{
  "n_layer": 13,
  "d_model": 256,
  "n_head": 4,
  "n_kv_head": 4,
  "head_dim": 64,
  "d_mlp": 768,
  "vocab_size": 8192,
  "activation": "gelu",
  "norm": "layernorm",
  "norm_place": "pre",
  "norm_eps": 1e-05,
  "positions": "learned",
  "qk_norm": false,
  "attn_scale": 0.125,
  "bias": "none",
  "tie_embeddings": true,
  "parallel_block": false,
  "init": "normal",
  "init_std_qkv": 0.0477,
  "init_std_o": 0.0477,
  "init_std_up": 0.0477,
  "init_std_down": 0.0276,
  "optimizer": "adamw",
  "lr": 0.00132,
  "beta1": 0.9,
  "beta2": 0.95,
  "weight_decay": 0.054,
  "lr_head": 0.00705,
  "grad_clip": 1.0,
  "warmup_steps": 496,
  "schedule": "cos",
  "final_lr_fraction": 0.0,
  "batch_tokens": 32768,
  "seq_len": 256,
  "doc_mask": true,
  "z_loss": 1e-05,
  "train_tokens": 278200000,
  "steps": 8490,
  "dataset": "wikipedia_en"
}
MLP neurons of a small language model. Each row is named by its layer, matrix (up: input weights; down: output weights) and neuron, and shows model dimensions 32-127. Each number is 128 + 32 x the weight over its row's rms, rounded and kept within 0 to 255.
After each neuron's rows is what it responds to, as a language model described it from the Wikipedia text at the highest values.

L7.up742 [ 99  63 139 119 126 145 178 104 129 121  65  69 180 111 133 142 163 126  97 101 119  99 122 124 129 142 146  96  93 145 109 112 141 181 170 156 136  75  88 165 149 135  96 100 104  91 124 139  81 138 150 115 129 136  31  62 118  74 132 137 102  41 111 133 101 129 144 115 130 128 123 103  75 204  95 151 135 138 125  96  86 138 140 169 145 107 152 114 135 154 151 124 106  94 167 132]
L7.down742 [174 106  86 135 137 120  63 128 137 117 122 179  90 147  91 129 127 143  88 115 102 190 134 101  92 105 120 120 170 166 152 105 147  69  46 129 103 128 121 143 151 166 214  81  96 107 141 114 135 209 167 180 142  21 144 128 128 104 121 168 154 127 139 158  95  94 153 118 160  81 143 165 162 159 135 125 158 121  79 158 142 144 168 116 145 136 169 136 172 113  96 110 111  93 134 128]
Responds to: Letter A/O tokens

L10.up398 [131  91  91 129 194 112 130 134  77  98 159 115 162 149 172 170 114 154  45 149 102  95 124 118 119  68 105 137 178 119  87 146  91 146 150 119 116 125 124  81 145 145 114 131  88 104 177 152  92 130 134 178 148  90 119 113  72  84 143 136 105 155 137 150  78 172 144 154 106  94  92 126 105 115 154 129 178 131 117 143 147 160 134 137 150 146 176 148 127 157 131 144 120 127  84 136]
L10.down398 [ 76 143 148 170 147 185 153 136 106  72 153 129 146 115 135 132 122  88 119 135 181 137 106 126 104 157 128 176 166 124 130 174 117 109  96  93 178 145 138 112  99  85  95 104 124 131 133 101 151 119 162 255 147  87 144 140  92  77 112 165 112  74  79 188 148 181 124  91 142 131 111 146  73 151 129 156 105 171 102 154 148 121 147 145 154 146 134 114 198  99 132  85 150 125 126 134]
Responds to: Pre-noun modifier slot

L10.up750 [156 136 127 178 141 102 115 133 156 135 159 129 122 109 103 147 181 155 131  85 134 183 128 143  90 125 107 137 165 100 164 165 170 113 156 155 138  92  72 201 123  77  81 109  97  72 170 121  93 152 114  70 163 165  86  99 109  64 147 168  93 170  85 149 100 149 155 108 135 106 116 105 141 126 145  82 129 147 148 114 130 184 116 100 134 115 134 157 108 165 126 159 150 105 198 108]
L10.down750 [125 137 165 118 147  94 149 126 119 151 164 118 139 104 101 126  66 126 135 123 111 167 134 119 108 186  69 135 160 171  94 127 142 132 126 142 171 110  88 153  77 179 118  90 134 140 109 124 159 130 148  61  80 173 103 125 140  98 119 167 122 134  86  97 115 102  96 147 125 112 144 133 227  74 154 105 131 120 120 138 135 161 162 104  95 115 155 140 255 115 103 114 119  95 141 107]
Responds to: Given-name tokens

L10.up268 [120 190 101  78 113 164 113 169 166 117 144  75  79  97 157 147  97 193 109 135 149  77 108 125 101 104 100 133 181 136 139 117 206 116  97  97  87 130  67 145 110 116 137 210 156 113 106 147 118 144  91 139 102 139 110 135 130 134 111 101  91 161  95 115  98 157 123 153 106 183 132 116  84 179 123  92 154 139 107 123 107 210 101  82  85 161 147 144 105 118  97 160 148 106  93 176]
L10.down268 [ 97  60 101 135 200 119 102 115 166 143 169 154 103 125 147 136 160  82 174 145 160 145  99 174 123 121  95 112 147  94 129 215 135 105 202 128 146 140 176  73  93 130 115 174 126 136 124 122 141 147 127 219 159 129  69 123 126 138 117 130 169 139 162 101 133 149 110 119 118 128 136  42  44 151  88 147 129 103 184 115 105 171 132 175 143  96 128 137 255 140 161 122 139 175  91 108]
Responds to: Modifier after determiner

L10.up680 [150 173 118  97 127  73 194  85 105 187 115 153 160 130  89  73 132 115  94 104 112  86 141 146 148 119 103 140 149  96 174 127 147 154 153  95 141  47 151 115 126 119  69 143 113  56  86 100 145 103 165 131 107 153 134 129  89 146 104 115 143 176 146  95  86 156  94 110 151 157 183 164  97 112 135 113 118 137 141  86 138 107 170 166 170 174  97 125  90 142 102 107 193 104 150 222]
L10.down680 [105 114 133 163  76  81 139  85 105 110 152  97 115 158 112 146 122 146 124 194 163  83 112  74 123 160 111  87  93 101 142 144 160  78 121  90  82  87  85  91 136 125 157 127  66 105  73 141  68 102 140 158 155 191 166 120 130 118 161 137 121 158 120 133 115  79 116  82 160 122 118 179  81 234 187 122 114 115 147  72 172 111 168 110 152  93 150 109  90 134 181 159  90 165 126 195]
Responds to: Biography next-clause subject

L7.up285 [186 158 116 194 128 169 105 190 111 141 117 109 106  84 177 122 101 151 101  80 124 156  86 146 126 127 151  76 116 159 118 152 172  68  77 131  99  95  78 148 140 185 167 109 175 117 141 127 146 156 201 102  98 147 151 144 193 111  94 163 162 127 162 167  56 177 112 103 131 106 106 124 121 100 133  99 141 189  98  69 106 135 127 102 179 148 139 145  84 107 100 124 108 111 146 211]
L7.down285 [145 105 117  98 165 183 116 128  46  93 144 145  67 135 115 128 154 112 101 111 137 137 115 172 124  68 117 157 127 160 235 131 134  96 138 129 132 135 128 108 155 119 137  80 137  59  93 100 112 153  76  88 105 123 120 110 112  69  91 155 116  96 114 115 117 138 191 167 134 150 148 111  96  68 138 158  84 135 138 135 163 134 112 103 138 141 117  74  99 142 127 125 133 124  99 141]
Responds to: Word-opening fragments

L9.up112 [138 105  72 115 193  80 125 161  78 156  89 126 145 150 114 137 137 135 113 145 123 160 114 114 179  86 111 148 166  66 203 185  93  86  88  93 141 125 156 101  94  78 136  87 116  70 156 114  94 134 159 125  99 182 216 156 126 109 136 140 109 115 135 166  80 153  49 146 135 141 135 119 113  90 137  83 124 160 174 135 124 175 205 112  98 100  97 174 129  93  94 110 159  69 140 145]
L9.down112 [105 148 134 170 104  94 102 102 109 147 164 205 113 194 192  61 122 159 103 181 151 118  93  68 137  82  95 115  95 123  93  97  96 168 165 115 166 150 126 139 171 149 120 132 127  83  83 110  97 168 144 170  80 161 143 100  96 107 148  87 122  89 140  99 139  96 140 143 172 168  96 151 102 128 132 165  88  29 122 124 169 136  91  97 140 117 178  98 142  95  66  62 144 124 148  93]
Responds to: Mid-name fragments, article openings

L9.up95 [118  95  65  94 164 155 130 101 168 100  97 118 114 160  77 125 148 169 134 111 103 112 110 143 122  31  78 127 169  93  83 154 171 119 172  92 147 128 137 131 156 112 106 154 104 116 145 201 113 177 153 130 178 186 137 125 135 101 100 115 125  62 116 132   4 125  80 153 131 175 147  97 106 142 152 135 141  79 113  83 149 126 104 109 152 129 145 139 115 115 113 146 135  57 139 166]
L9.down95 [174 135 141 119 163 144 163 106 124 103 176 160 141 117 191 121  98  96 123 170 143  95  84 156  93 161 105 159 217 106 148 129 126 117  90 152  71 142 155 158 114 129 119 162 146 127 133 122 123 100  98 255  50 124 137 169 154 132 107  86 127 118 109 131 106 134 149 129  86 135  83 104  62 159 148 140 211 175 101 117 110 147 102 146 164 129 186 145 110 144 140 109 108 110 125 137]
Responds to: Prenominal modifiers after determiners

L7.up332 [178 128 136 133 157 130 102  78 162  88 144 143  97 120 158 170 133 139 214  87 100  79  66 143 141 133 102 160 153 126 133 169 166 207 144  86 135 121 113 111 132 103 204 165 153 125 104 166  19 146 125 149 118 145 110  89  77 110 161  97 138 115 128 112  51 128  74 128  90 188 167  96  73 142 114 145 154 145 148 107 104 113 134 118 156 120 121 128 116 164 144 145 192 124 196 175]
L7.down332 [125 104 111 154  77 151 186 134 131  97 102 143 106 152 177 128 119 116 131 154 109  91 106 126 114 109 168 160 115 114 157 117 147  95  75 112 171 178 120  73 208  99 102 145 148 102 127  92 141 148 139 207 123  80 100 131 124 130 135 168 104  96 154 176 130 133 155 186 133  97  77 157 143 115  85 152 188 156 181 139 124 159 172 100  75 126 122  71 235 117  73  95 205 123 114 139]
Responds to: Openers of inserted details

L9.up103 [170 148 148 125 101 111 105  96 143 208 161 134 157 107  99 118 133 140  78 101 114 144  99 127 124 169 107 108 144  76  94  81  72  73 169 121 134 123 126 129  83 127  79  91 160 109 131 155 112  64 143 122  86 215  88  73  91 108 172 140 129 112 120 168  99 103  68 115  95 134 167 131 123 155 148 131 171 115 102 127 133 149 183 147 147 150 138 173  83 117 148 123  96 149  96 168]
L9.down103 [115  88 160 131 146 114 136 110 110  82 130  99 130 142 143 191 106 123  98 158 136  97 146 129 140  75 157 163 118 124 104  92 154 147 129 174 179 125  88 140 171 132 138 151  89 120 131  99 129 131 120 112 129  74 140 119 126 134 124 127 113 201 105  85  79 109 187 103 145 137  97  91 212 130  67 106 104 154 115 177 156 143 109 161 167 143  98 130  87 114 199  94 119 157 176 149]
Responds to: Inner pieces of names

L9.up697 [143  88  67 144 143 179 125 139 115  69 134  67 152 160 154 139 106 102 158 125 119 136  95 148 100 145 157 162 164  89 144 112 112 131  74 103 100  86  82 133  64 147 173 139 116  79 157 141  99 152  90 153 153 101 104 102 142 125 164 130 133  65 208 157 121 133 195 122 110 120 115 148 141 180 156 139 114 203 121 166 160 100 116  85 134 132 108 157 142  79 120 103 191 124 116 178]
L9.down697 [108 187 126 106 140 130 153  89 123 138 113 152 129 120 104 121  87 113 124 139 137 145 162 101 164 145 126 107 114  91 134 147 131  79 153 194 188 206 187 143 132 185 148  93  86 137 119  99  94 163 133 255 174 108 118 161  94 128 129 126 148 100 112 174 151 131 108 117 163 112 180 131  86 119 136 121  72 145  77 131 127 116  73 148 181 133 133 151 255 129 111 118 176 147 133 113]
Responds to: Noun-of and word completions

L10.up258 [152 103 101 143 163 148 134 114 108 163  88 150 110  95 161 137 100 138 171 117 145 121 148 123 110 140  90 143 144 168 109 124 129 144  90 143  49 114 124  78 104  78 141 135  81 115 137  94  72 137 163  93 163 136 151 134  96 129 169 102 158 133 161 130 179 153 103 163  91 147 197 143  67 161  90  96 145 158 119 142 116 121 203 116 141 146  91 163 128 135 147  98  95  91  74 183]
L10.down258 [ 87 177 131 113 140  96 117 106 129 132  78  54 180 115  79 145 166 103 112 134 123  50 127 127 185 137 126 139 123 125 151 132 175 142 134 105 103 145 134 106 139 204 124 127  92 113 148 137 185 123 101 170 108 122 124 116 121 106 152 160 114 102 169 109  68 108 121 142 129 114 145  88 176 159 113 155 111 172  44 171 164 122 158 108 167  88 101 167 152 127 162 155 127 116 138 141]
Responds to: Conversion parentheses, existential verbs

L7.up602 [124 153 116 122 137 126 146 164  70 146 123 184 154 136 100 101 205 145 124 125 111 143 153 109  42 141 153 136 123 106 104 132 102  93  98 195 177 144 102 118 162  78 122  99 138  96 102 123  99 126 111  77  77 129  90 112 163  95 223  89 154 121 100 137 167 128  56 115 140 145 135  82 100 198 119 173 103 116 131 112  83 150 144 111 157 165 123 110 112  87  96 108 123 106  89 107]
L7.down602 [108  93 114 127 138  92 122 122 149 155 170 106 168 143 137 110 131 168  97 134  92 120 111 170 128 113  55 115 117 144 188 188 117  75 116 120  94 159 134  73 111 222 109 142 123 108 192 120 138 117 163 124 115 154 156 112 111  86 119 102  93 148 129 173  84 103 114 122 127 127  65 159 136  80 122 115 142 139 124 105  98 109  63 166 111 125 120 175 123 171 147 103 101  87 138 170]
Responds to: Inside personal names

L9.up11 [235 135 108 136 131 110  97 102 122  59 112  71  92 148 117 162 133  97 180 119  80 180 136 110 148 122 141 178 184 146 140 126 108 197  71 104 112 119 117 114 125 126 142 161  59  86 137 102 101 100 146 140 128 120 109 111  68  33 130 120 151  85 116 108  50 142 117  68 156 141 158 127 132 131 131  86  92 110 131  85 115 138 162 136 115 157 140 155 107 136 182  62 153 112 151 163]
L9.down11 [145 125 145 161 115 163 160 147 124 109 121 181 163 108 173 152  72 155 121  89 136  84 158 122 106 107 123 135 159  56 153 118 116 190 177 137 117 155 161 189  92 162 120 115 113 122 160 202  55  79 166 183 166 130 170 126 111 158 125  84  96 134  64 167 181 162 129 150 150 155 111 167 160  76 150 132  95 145  83 130 120 106  95  72 206 115  60 109 124 109 114 138 146  63 100 144]
Responds to: Predictable next-word slots